python train.py --n_head=14 --head_dim=64 --activation="swiglu" --norm="rmsnorm" --positions="rope" --parallel_block=false --init="uniform" --init_std_qkv=0.0242 --init_std_o=0.0 --init_std_down=0.0 --warmup_steps=329 --final_lr_fraction=0.1 --steps=8225
MLP neurons of a small language model. Each row is named by its layer, matrix (down: output weights) and neuron, and shows model dimensions 240-367. Each number is 128 + 24 x the weight over its row's rms, rounded and kept within 0 to 255. A neuron's up and down rows have the sign that makes its largest values positive.
A block is one neuron, or neurons of one layer that tend to fire together. After each block is what it responds to, as a language model described it from the Wikipedia text at the highest values.

L5.down123 [140 115 136 103 122 163 140 124 160 101 116  92 135 113 107 151  90 116 114  95 123 154 136 117 131  91 110 122 150  89 118 108 102 151 166 130 105 111 116 133 120 146 145 159 164  90 152 146 141 101 124 133 107 120 139 152 135 152 157 148 156 143 144 158 147 138 126 161  87 164 109 120 102 132 152 126 136 145 154 160 162 154 133 199 142 145 133 144 129 126 121 103 139  94 110 114 108 142 136  93 122 115 110 111 109  96 150 130 170 184 118 110 122 150 150  89 161 138 133 127 144 137 126 138 120 128 130 132]
L5.down341 [112 164 153 128 110 141 144 129 128 123 132 151  99 113 109 106 120 135 137 100 119 138 138 101 162 119 103 118 126 137 110  98 100 103 136 114  98 120 119 119 127 114 104 134 119  97 112 143 146 112 144 102 111 119 158 171 108 125 150 100 129 124 101 130 149 182 193 152 149 174  89 137  99 132 132 125 133 103 159 132 113 161 124 116 100 134 132 135 112 150 162 125 149 102 146 132 120  33  97 139 133 122  97 137  97 152 124 107 114 131 129 163 102 118 110 156 138 154 137 144 167  83 149 152 143 144 127  60]
L5.down510 [138 141 142 102 105 193 106 117 128 165 154 160 157 178  90 117 115 120 175  79 128 106 139 184 145  87  98 100  92 126 118 115 162 107 111 109 138 138  82 135 125 132 105 107 137 101 125 156 140  84 136 106 116 111 127 130 142 156  93  75 163 151 117 115 103 112 113 156 143 140 113  94 122 126 179 124 116 165 127 154 139 182 140 149 139 126 118 133 176 111 125 134 122 172 194 112 103 109 129 107 128  99 121 117 104 109 155 131 118  85 116  91 124 138 152 113 209 153 124 148 111 138 109 104 149 109 142 108]
L5.down540 [145  82 136  88 152 145 131 115 150 146 160 152 122 163 148 113 124 177 136 138 129 152 167 164 131 120  87 114 176 108 150  95 117 157 139 107 106 168 128 157 116 111 137 113 107  90 145 125 159 106  98  82 133 116 163 131 111 126 121 108 128 138 163 148 128 150 156 126 177  76 123 169 104 180 177 125  95 139 169 147  96 128 108 165 137 144 135 131  95 122 167 144 128 117 175 134  97  67 126 107 142 113 139 135 127 121 111 121 119 110 131 132 138 134 139  86 174 153  98 143 105 125 170 112 162 111 125 157]
L5.down604 [153 164  74 159 143 123 123  66  72 106 106 112 174 124 126 109 156 142 105 166 109 159 118 164 149 130  99  92 104 171 148 121 142 124 150 115 129 138 111 126  90 159 153 157 112 120 133 156 131 134 160 124 128 160 119 156 110 145 106 114 128 153 123 120 131  83 122 125 130 153 138 124 124 127 159 130 169 145  94  99  76 140 147 102  59  98 122 118 125  72 108 115 150 132 139 161 138 109 104 134 146 159 150 158  99 151 107 160 120  89 149 134 176 107 166 175  68 135 127 142 159 178 161 160 145 166  81 109]
L5.down1265 [140  94 115  59 132 139  98 153 134 133 147 124  78 111 123 154 113 139 115 150 124 106 165 128 163 115 133 145 153  91 164 107  99 168 168 133 124 177 119 132 102 102 153 152 137  82 133 145 144  95 118 106 130  92 144 109 118  98 131  94 148 134 163 106 133 109 155 102 130  91 150 124 165 124 140 114  82  97 133 149 106 152 110 157 135 125 123 154  83  85 153  91 145 151 145 123  85 127 157 106 124 137 143 139 157 132 139 142 140 146 131 114 165 149 105 122 205 149 100 158 109  92 125 112 115 149 139 110]
L5.down1345 [167 224  98 135 121 126 116 151  95 162 120 122 121 137 137 115 129 122 163 157 139 130 136 159 126 113 121 138 135 131 176 119 135 132 119 116 134 164 145 137 112 115 145 133 136 109 146 115 136 129  89 114 139 111 136 118 146 126 144 118 156 136 106 130 118 154 133 100 109 121 134 175 171 138 122  96 103 125 167 132 159 111 118 171 124 176 148 142 117 118 108 133 153 107 121 111 157 102 141  83 122 118 105 130 172 145 156  97 116 103 143 121 143 132 141 157 248 106 115  98  88 167  92 118 145 101 122 133]
L5.down1349 [114 225 135 168 128 135 128 144 141 144 100 145 137 160  95 127 161  98  99  99 112 136 125 140 130 135 124 130 144 142 135 129 180 125 147 123 122  87 115 147 132 133  99 144 128 157 121 147  97 144 101 127 113 107 105  89  85 116 113 133 137 111 141 137 123 115  95 117 129 164 163 121 119 177  99 143 126 139 135 107  96 121 128 150 121 132 136 127 115 151 142 118 131 131 116 136 126 129 169 117 105  91 114 136 125 112 151 159 119  91 108 138  98 143 139  72 130 174 171 134 113 138 133 153 165  95 122 149]
Responds to: Blank-line breaks that end a table, list or paragraph just before a new == heading, e.g. after a table row's final |; also breaks between table rows.

L5.down60 [131 139  94 134 165 140  95 110 158 132 113 140 141 106 171 139 129 105 120 151 147 135 159 161 114 134 152 125 149 119 132 117 139 133 158 119 154 165 134 121 129 132 125 109 134 149  87  83 104 135  96 125  84 117 131  93 124 137  80 110 120 117 137  90  93 134  99 138 146 135 181 141 100 110 105 131 102 169 173 112 141 101 179 166  60 135 101 117 142 134 122 115  93 137 117 111 184 112 113 135 136 109  94  98 107 122 103 142 103 136 126 122 107 141 131 133  70 144 116 117 131 133 129 114 149 126 125 144]
L5.down265 [ 89 150 109 131 117 151 108 162 101 107  99 111 151 112  97 158 152 102 122 147 119 150 123 167 133 106 163  84 117  94 170 127 157 103 138 143 117 113 156 130 171 137 141 127 108 151 141 116 117 138 106 148 109 131  82 120 134 125 126 137 171 128 104 179 130 126 158 114 159  87 112 148 170 143 124 104 102 110 124 115 138 102 153 133  83 146 125 138 136 164 115 110 122 133 144 126  95 145 119 142 145 128  88 136 127 143  95 129 110 145  98 112 103 135 154 118 230 122  87 116  75 151 100 137 167  73 123  94]
L5.down324 [144 148  97 128 155 145 102  89 121 124 134 126 120  75 130 100 114 126 129 171 127 167 109 105 146 174 128 120 126 115 119 131 130 143 128 128 144  86 114 130 117 125  91 100 109 102 112 124  98  98 130 164  97 105  85 173 114 119  96 137 131 142 101 128 145 103 103  90  94  80 146 134 148 144 121 155 161 133 125 120 134 133 165 153 166 135 123 154 139  90 108 141 147 137 144 135 105 153 109  92 101 129 107 127 143 183 155 108 129 145 130 124 107 161 134  90 162 150 162 132  88 137 139 156 113 161 129 128]
L5.down388 [142 111 146 129 143 124 105 135 135 117 169 153  65 129 111 104 164 148 143 150 132 112 128 143 118 109 144 140 154 122 105 184 141 117 141 123  91 149 149 110 104 124 134 102 131 118 169 128 100 105 110 127 133 124 143 177 132 108 152  93 136 104 163 130 186 134 158 106 121 134  95 133 122 140 137 117  97  79 101 123  89 148 117 147 154 160 154 132 109 111 141 124 130 132  79 178 149 134  85 113 116 112 134 123 123 125 116 160 126 100 153 158 114 138 147  99 127 118 145 119 134 169 149 116 149 122 174 143]
L5.down412 [ 81  70 125 154 124 125 127 112  93 156 156 122 168 155 135 121 125 138 141 107 127 112 149 146 147 114 157 126 120 123 126 104 127 118 140 116 172 125 177 122 135 126  94 129 149 160 117 112 111 118 157 106 142 137 105 144 108  68 112 122 123 138 133 123  97 169 142 129 126 119 147 111 145 149 138 107 117 127 112 135  99 111 168 105 130 134 142 148 133 160 121 118 103  98  93 118 145 113 160 116 168 187 144 156 177 127 108 103  95 167 137 133 110 129 159 158 151  96 154 169 133 149 123 105 105 137 113 159]
L5.down754 [123 166 126 145 129 122 127 110 107  98 108 130 116 139 119 101 118 110 148 117 116 152 139 161  88 155 146 147  94 114 125 141 113 157 151 156 107 138 129 118 136 118 137 149 160 106 161 114 136 146 135 111 142 147  87 136  98 139 121 105 123  98 124 149 122 109 125 102 136  98 137 144 194 130 161 131 104 114 134 141 125 117 125 141 136 162 149 101 120 128 109 120 181 120 142 153 109 116 159 123 134 147 185 123 102 136 130  77  98 134  93 164 140 153 145 104 109 135 120 167 125 105 108 113 123 142  96 124]
L5.down996 [147 117 167 144 122 131 112 101  67  93 140  98 135 138  64 143 163 134 162 119  96 142 119 146 137 134 149 105  91 102 159 161 146 141 140 157  92 146  88 124  85 145 145 139 137 106 120 111 144 164 186 109 125 147 146 120 108 148 105 137 122 129 126 122 125 155 132 152 117 151 130 116 144 134 132 108 102 169 135 106 129 150 105 178 129 131 129 102  80 127 146 140 124 111 151 100  90 117 140 117 138 144 128 114  98 119 116 103 113 150 150 175 119 151 144 109  36 126 192 151 125 165 136 117 152 138  99 138]
L5.down1418 [108 105  93 165 116 105 155 124 109  85 139  87 107 107 156 164  95 115 121 135 133 104 118 166 127  96 157 154 139 110 210  93  95 136 121 139 100 143  85 133 154 132  90 138 125 123 137 110 133  90 101 160  98 132 117 135 158 115  75 122 121 123 131 155 127 133  94 109 136 111 118 130 151 147 133 154 105  83 133 127 128 138 140 149 143 104 152  73 115 166 104  64 157 149 118 101 133 150 114 123 117 160 157 150 133 123 139 146 102  55 123  81 123 126 120 136 193  78 148  94 155 174 123 142 180 103 123 131]
Responds to: Word-final pieces of verbs and agent nouns that expect an object or preposition next, e.g. particip-ating in, challeng-ed Haggin, tal-ent for, produced by.

L6.down1006 [158 147 127 141 158 144  66  97  86 182 151 132 149 156 115 101 105  95 118 152 102 139 152 109 128 118 109  72 109 142 139 136 100 103 142  97 131 129 154 143  90  99 117 117 186 178 139 126 139 126 118 121  94 166 125 146 175 139 118 150 113 111 126 112  90 102 120 125 150 123  82 143 179 141 102 171 144 107 104 104 124 108 157 164 161 121 119 130 141 127 101 133 140 120 148 139 172 135 130 147 129 109 158 160 149 134 163 141 140 136 115 100 135 171 134  99  36  84 132 160  65 131 135 138 119  91 120 147]
L6.down1394 [161 130 118 116 120 164 115 134  87  85 147 135 120 143 125 167 141  94 161 127 115 157 151 144  70 125 126  71  65 112 139 155 165 149 128  98 146  86 166 111 104 129 108 108 106 167 168 123 152 134  93 141 156 132 168 128 164 118 123 130 142 122  54  95  59 136 130 145 180 103 135 148 131 108 125  92 129  94 182 100 168 153 113 143 131 113 119 108 126 139 124 124 138 177 126 154 156 149  93  99 119 132 112 121 132 149 114 157 112 101 125 135 171 149 148 111 114 153 134 142 102 157 122 116 150 109 117 103]
Responds to: Final word pieces completing a verb (often transitive, just before its object), like hel-ps, conv-ince, en-able, requ-iring, with some nouns and adjectives.

L6.down1329 [156 177 129  87 113  78 138 143 129 110  90 127 131 159 162  98  63 153 115 127  97 116 109 107 147  93 143 107 131  93 138 152 120 104 121 101  71 129 105 159  91 135 110 108 127 167 137 161  97 163  87 137 136 123 184 112 114  83 111 155 155 100 133 132 176 107 111 135 107 127 125 133  94 136 146 153 124 148 118 135 129 104 109  93 117  99 123 182 124 140 161 139  99 121 155  97 138 173 131 118 166 144 123 161 102 161 103 171 150 151 121 126 152 107 124 153 135 149 121 161 135 141 133 131 132  95 148 127]
L6.down1485 [122 133 167 100  79 145 129 138 131 153 143 148 158 144 137 141  97  99 139 134 112 109 121 148  98 105 155 116 116 107 137 128 121 121 167 123 169  93 149 106 176 107 122 124  97 169 138 145  91 120 163 142 113 151 137 104 117 152 170 106 141 139 153 106 163 131  96 140 100 109 124 146 118 177 112 138 132 138 152 144 138 134 162 125  98 163 146 113  91 103  98 161 104 129 122  98 115 110 116 163 165 116 158 136 108 165 106 129  75 127  98 148 111 183  85 110 144 125 119  91 116 109 172 123 151 114 143 124]
Responds to: Final word-piece completing a place or football-club name, mostly in sports tables and squad lists (Doncast-er, Black-pool, Shang-hai); occasionally endings of other words (wat-ers, bund-led).

L7.down153 [121 158 120 149 100 131 108 182 148 144 151 104 139 106 101 137 125 122  98 125 135 111 124 131 130 109  68 140 170 157 158 153 120 117 182 114 110 114 149 117 132 123 109 110 109 139 119 107 148 133  93 156 151 104 147 121 102 127 138 163 124 141 171 139 101 118 123 118 131  98 136 151 162 144 141 116 108 147 141 127 116 117 130 113  83  80  87 155 111 145 119 142 101  99 103 113 119 129 140 127 132 149 175 120 155 164 130 115 133 116  88  47 108 154 113 140 166 113 135 122 166 171 102 116 157 125 115 145]
L7.down627 [ 76  86  86 108 113  94 140 117 118 150 165 118 197 121 169 161 140 120  77 115 152 141 103  99 121 144 125 155  83 129 162 143 117 106  82 111 113 131 143 146 208 143 131 141 179 127 127 128 139  84 108 183 117 127 138  87 131 139 131 143 116  98 136 157 136 146 174  95 138 127 112 126 158 137 119  88 130 112  91 153 105 120 121 129 125 148 150 118 127 131 126 126 113 157 119 111 127  91 145  98 142 119 126 173 198 153 116  79  96  92 117 107 135 153 169 145 110 167 114 146 148 171 110 113 125 157 148 141]
L7.down877 [121 142 110 138 133 167 153 111  83 147 124 139  95 124 122 114 137 128 112 156 124 134 137 115 129 131  62 197 135 113 103 108 163 162 134 160 114  86 144  98 142 103 129 147 119 160 126 167 137 119 123 121 157 101  99 136 121  80 127 127 121 143 100 154 148 131 121 133  98 148 118 140 131 127 139  96 177 134 157 122 174 102 110  71 148 135 102 145 116 138 124 138 137 150 104 151 140 119 130 114 174 148 149 159 138 133 125 119 154 130 127 124 148 192 132 145  62 110 111 134 142 114 117 119 134 132 128 115]
L7.down902 [124  86 126  97 127 142 179 173 150 131 111 138 128 143 121 187 140 121 157 107  90 107 130 138 164  88 134 142 139 146 133 127 140 110 161 127 117 105 138 114 148 129 134 140 131 114 102 146 129 122 116 139 133 114 118 142 136 118  92 128 120 103 131 125 189 136 114 120 116 112 157 121 106 138 128 144 136 122 104 127 134 136 135  91 103 146 132 112 119 129 147 132 157 127  93 117 144 126 106 184 117 131 135 139 127 111 152 104 151  91 125 140 125 127  89 130 153 153 105 149 152 102 132 137 167 132 109 133]
Responds to: The word or word piece completing a multi-part proper name, especially sports teams (Torquay United, Scarborough, Mets), also places like Aosta Valley and foreign-name fragments.

L7.down107 [109 110 112 137 170 107  96 179  79  82 131 115 111 144 153 153 149 110 157 117  96 119 129 128 145 160 123 110 147 146 119 100 132 114 120 119 152 117  96 121  86 105 131  76 140 167 151 116 129 101  75 168 111 121 153 155 154 148 111 142 147 139 125 140 157 128  84 139 144 165 148 139 120 120  99 128 113 120 157 103 106 112 108 130 145 136 112 133 109 137 128 119 105 115 105 157 105  85 112 124 122 144 136 162 117 118 132 134 136 157 111 118 159 134 110 149  67  96 140 120  76 142 129 151 154 130 110 107]
L7.down165 [113 125 141 119 162 171 115 103 118 102 169 124 109 163 105 192 121 130 176 151 162 141 121 109 174 138 149 160 153 171 167 102 122 130 147 112 152 117 147 103 130 126 162  94 129 182 146 104 119  91 118 123 102 103 146 131 102 158 140 183 121 165 152 187 121 107  99 116 115 158 154 127 139 159 108 126 129  86 150 100 145 138 142 146 108 129 117 102 127 110 124 133 100 110  96  93 133 126 129 127 113 181 116 116 187 131 166 130 122 128  83 154 158 165 162  94  89 108 106 157 158 143 151 110 153 124 137 168]
L7.down452 [124 124 124 132 157  98  95 103 122 122 128 151 159 145 127 118 141 164 103 126 131 128 141 120  96 126 101 137 121 166 114 127 151 118 151 137 139 125 131 174 155  95 142 113 134  94 122 152 134 112  91 140 111 127 132 134 142  99 130 137 154 136 121 123 160 122 135 110 141 143 149 115 109 131 117 108  89  96 117 123 135 107 126 151 114 123 149 159 152  71  85  97 172 131 102  95 102 117 128 144 126 182 120 111 152 132 180  87  97 174 132 152 124 136 134 115  25 141 134 169 102 107 129 131 163 125 119 173]
L7.down473 [ 93 134  76 169  96  95 122 179 116 119 177 166 104 148 138 137  73  83 118  97 169 146 126 103  71 126 106 159  95 156 124 142 121 166 112 134 149 144  98 142 149 124 146  80 124 124 140 145 112 143  84 117 131 151 156 145 138 130 115 155 142 161 101 113 125 131 127 142  93  78 133 184  68 119 108 176 105 134 157 157 139 107 123 115  98 131 140 114 126 121 111 134 133 155 137 107 152 115 133  89 136 165 151 120 174 161 125 115 126 133 101  94 115 135 146  90  90 131 101 130 150  64 151 117 170 109 146 157]
Responds to: Main verbs naming what the subject does, often light or activity verbs like doing, did, performed, played, and word-final verb pieces such as -ating, -led.

L6.down862 [158 255 126 133 127 138 120 115 114 119 125 116 114 157 159 110 120 136 119 139 144 123 117 127 136 114 124 140 140 129 140 129 122 127 110 135 123 126 134 140 131 114 132 126 117 142 162 116  97 123 133 142 122 119 134 106 130 114 119 130 181 128 135 122 137 113 149 129 126 125 163 130 115 102 137 151 123 140 105 161 145 136 130 103 163 125 125 120 117 123 114 125 119 107 117 138 145 158 119 115 115  85 123 103 132 116 158  77 136 158 124 107 120 141 133 131 255 135 146 126 135 150 148 128 107 126 156  95]
L6.down1026 [132 183 110 116 145 120 120 124  99 126 136 153 102 118 142 132 114 163 124 160 118 162 158 125 155 137 149 111 129 127 143  95 159 144 141 105 134 147 120 140 154 102 165  85 153 117  96 137 148  89 142 100 121 115 127 123  77 145 104  84 160 153 116 153 150 132 123 134 132 110 150 130 128 128  86 106 126 129 128 153 153 148 141 110 144 149 135 109  72 149  88 116 108 117 111 145 120 122  97 144 135 116 132 128  96 140 100 147 177 148 115 144 122 115 111 113 231 159 103 146 127 140 105 110 112 128 155 179]
Responds to: Line breaks and sentence-ending spaces right after a completed sentence or table row, e.g. after "...victory." or "| 0 | 1 |"; also "home" in "home to".

L7.down90 [116 122 110 102  94 147 147 136 136 121 140 156 177  65 117 115 137 111 163 138 162  84 158 131 145 133 126 153 109 113 151 152 131  80 117 142 169 112 113 118 136 154 113 117 151  90 102 108  88 149 109 103 113 158 121  78 113 149 124 149 101 153 135 139 134 139 141 119  94 149 133 151 157 121 118 125 109 154 103 156  78 137 118 152 146 155 159 162 123 100 146 134 141 112 114 157 144 149 116 132 148 153 131 136  81 100 162 134  99 121 126 144 119 141 142 116 134 131 100 137 145 113 136 151 119 145 138 164]
L7.down693 [111 170 156 114 143 152 145 159 111 131 125  98 103 202 111 139 110 125 112 136 121 121 148 113 174 141 150 133 161 163 103  74 162 166 136 126 114  99 126 116 100 119 113 125  94  98 133 144 138 135 124 119 127 114 121 131 105 128 122  88 128 129 157 118 105 106 131 150 125  86 130  94  96 132 111 127 160 111 153 133 147 109 169 131 108 147 135 150  99 121 127 161 144 115 105 114  81 136 145 131 149  96  73 105 114 125 113 135 137 143 114 131 187 103  91 149 238 125 107 117 130 138 117  90 119  97 131 115]
L7.down1105 [125 158 112 113 144  88 172 124 166 135 121 163 105 125 135 104 106 187 175 114 117 117  95 133 147 128 111 109 136 125 126 130 169 145 133 108 152 119 100 106 147  63 140 145 157 119 132 158 133 145 110 126 165 105 152  99  88 135 141  70 144 138 113 152 111 165 152 165 146 138 124 135 141 145 117 135 101 105 140 142 123 140 126 158 125 150 151 140 138 123  99 121 167 131 145 111 125 145 134 112 156 149 109 146 128 158 120 131 115  96 127  96 121 131 103 139 195 186 119 115 144 137 134 123 107 110 175 121]
L7.down1481 [128 178 148 125 144 138 110 109 145 106 170 126 139 103 125 113  97 127 148 151 164 168 115 131 173 147 117 133 176 143 111  80 165  83 102 123 147 155 118 150 141 100 107 156 147 123 151 121 124  66 128 118 132 107 142  65 162 130 125 104 150 151 115 138 146 134 126 126 103 165 141 160 126 106 141 129 145 129  98 137  97 111 116  98 131 133  99 127 144 144 145 132 122 114 119  92  86 141 118 134  95 151 142 120 132 116 150 185 150 158 172 151 120 134 104 141 246 145  91 143 140  96 131 158 130 114 100 141]
Responds to: Blank-line breaks ending a paragraph, table, or list right before a new section heading or block, e.g. ==History==, ==Certifications==, a table row.

L5.down205 [129 103 135 121 128 143 127 108 105 114 133 120 160 106 142  95 118  74 109 144 134 147 100 127 104 143 140 111 126 124  93 104 103 153 135 125  94 127 134 117 174 154 104 160 135 155  89 141 117 129 158 148 128 109 162 126 147 124 163 117 136 122 133 128 154 133  97 153 131 152 127 120 169 119 107 114 145 116 104 112 140 151 141 134 118 111 150 122 107  95 125 151 143 117 117 122  68 101 111  96 150 102  91 151 134  92 150 135 127 127 133 136 133 174 163 151 181 145 107 140 135 115 133 167 154 142 103 137]
L5.down520 [131 164 131 119 155 109 111 137 116 138 113 176 159 137  83 138 138 124 115 158 124 129 122 122 139 155 127 124 103 158 126 149 135 168 140 134  94 111 149 107 147 123 176  82 143 144 139 142  99 143 115 155 149 158 121  85 159 150 105 146 122 145 163 124 158 120 100 125 129 128  98 134 162 107 134 134  84  90 145  92 151 105 184 149 125 113 123 182 119 162 150  97 131  92 100 115 106 106 124 122 130 114 138 130 138 105 154 128 136 132 113 145 119 157 124  90 248 108 111 150 134 103 123 150 166  96  93  99]
L5.down608 [136 122 153  95 136 123 117 115 140 159 135 104 120 128 148 132 175  99  83 141 162 121 119 126 111 126 139 151 115 111  68  80  81 112 134 106 177 135 151 131 111 129 141 169 162  79 131 130 132 111 105 140 152 137 148 131 101 146 156 101 158 121 156 173 162 112 146 112 118 141 112 120 142 133 157 120 116 108 111 128 124 138 112 127 121 122 144 142 139 124 132 160 131 126 122 121 129 136  76 164 131 154 138 143  84 102 119 159 155 135 143 141 122 119  95 143 166 108 140 112 119 102 120 103 140 168 156 130]
L5.down733 [115  98 149 137 149 132 144 126 124 142 140 109 115  76  86 124 138 121 144 124 137 116  89 139 123 120  86 156 118 115 143 106 145 132 125 141 105 185  97 110 142 128 125 157 117 133 129 151 153 159 121 135 129 118 127 134 108 158 123  77  99 106 149  93  95 130 114 170 123 166 163 109 127 145 142 174 110 151 100 124 131 127 128 161 113 110 110  82  87 151 159 125 131 116 161 161 143 149  94  89 156 120 120 147 121 113 133 129 147  74 139  99 117 106 138 118 108  99 138 176  92 141 155 110  75 128 113 108]
L5.down815 [145 178  96 140  98 144 148 120 123 152 146 115 143  96 150 135 139 160 133 107 146 156 132 152 143 121 149 103  92 114 131 123 197 150 162 123 128 185 156 161  83 133 114  95 127 131 106  99 123 141 100 179 121 176 149 121 145 110 134 124 120 131 121 134 143 133 128 124 127 136 139 107 106 111 161 127  79 105 117 158  88 106 116 127 107 112 100 167 112 148 105 113 151 106 100 167 136 113  87 114  98  98  79 143 122 137 144 158 130 120 121 155 140 146  82  95 153 101 136 110 120 100 120 115  82 125 107  91]
L5.down1010 [109  76 147  83 138 120 123  95 138 182 110 134 113 100 126 156 119 161 100 144 138 158 121 137 131 138 154 114 101 130  88 143  90 123 139 145 113 125  97 102  91 152 141 160 120 157 138 114 111  92 125  79 142  99 116 140 118 124 145 133 133 147 138 141 145 199 123 135 149 141 103 137 142 115 107 131  97 124 141 176 161 159 102 141 136 115 129 128 146 129 169 115 141 140  92 132 109 139 150 129 145 135 148 166 117 133 128 145 120 128 147 138 138 111 155 143 141  98 144 119  88 116 118 107  92 133  68  79]
L5.down1050 [128 136 105 151 105  93 112 104 102 139 106 153 133 137  96 138 117 149 112 145 131 145 106 129 121 167 126 108 142 132 114 101 140 133 162 118 111 102 113 134 169 138 158  90 118  81 101 124 107 117 147 145 165 131 161 169 117 105 129 158 173  99 157 181 149 110 100 117 148 134 131 127 146 140  91 125 113 153 117 155 123 137 130 161 160 140  95 136 112 107 131 128 132 124 145  90 143 125 140 100 141 121 133 149  85  69 140 126 125 115 133 132 145 141 178 115 255 160 162 105 111 128 110 129 118 128 113 120]
L5.down1332 [118 104 123 166 107 118 162 147 105 121 126 154 116 167 129  99 121 148 130 152 104 139 146 131 137 140 187 126 127  74 140 126 163  92 107 113 105 141 135 142 153 123 114  77  99 149 123 155  88 105 121 182 139 100 157 158 148  72 116 134 118 112 136 116 188 101 131 167 128 126 128 147  96 143 127 118 139 127 137 122  97 142 157 129 171 131 120 150 120 145 113 156 131 131 101 108 103 167 114 137  98 144 160 169  96 134 124 147 140  97 149 150 112 101 132 113 127 112 124 129  95 144 119  60 158 126 132 122]
Responds to: Place-name tokens or their last word pieces naming a sports team or club in sports articles, e.g. Solihull, Leeds, Vancouver, Portsmouth, Oakland.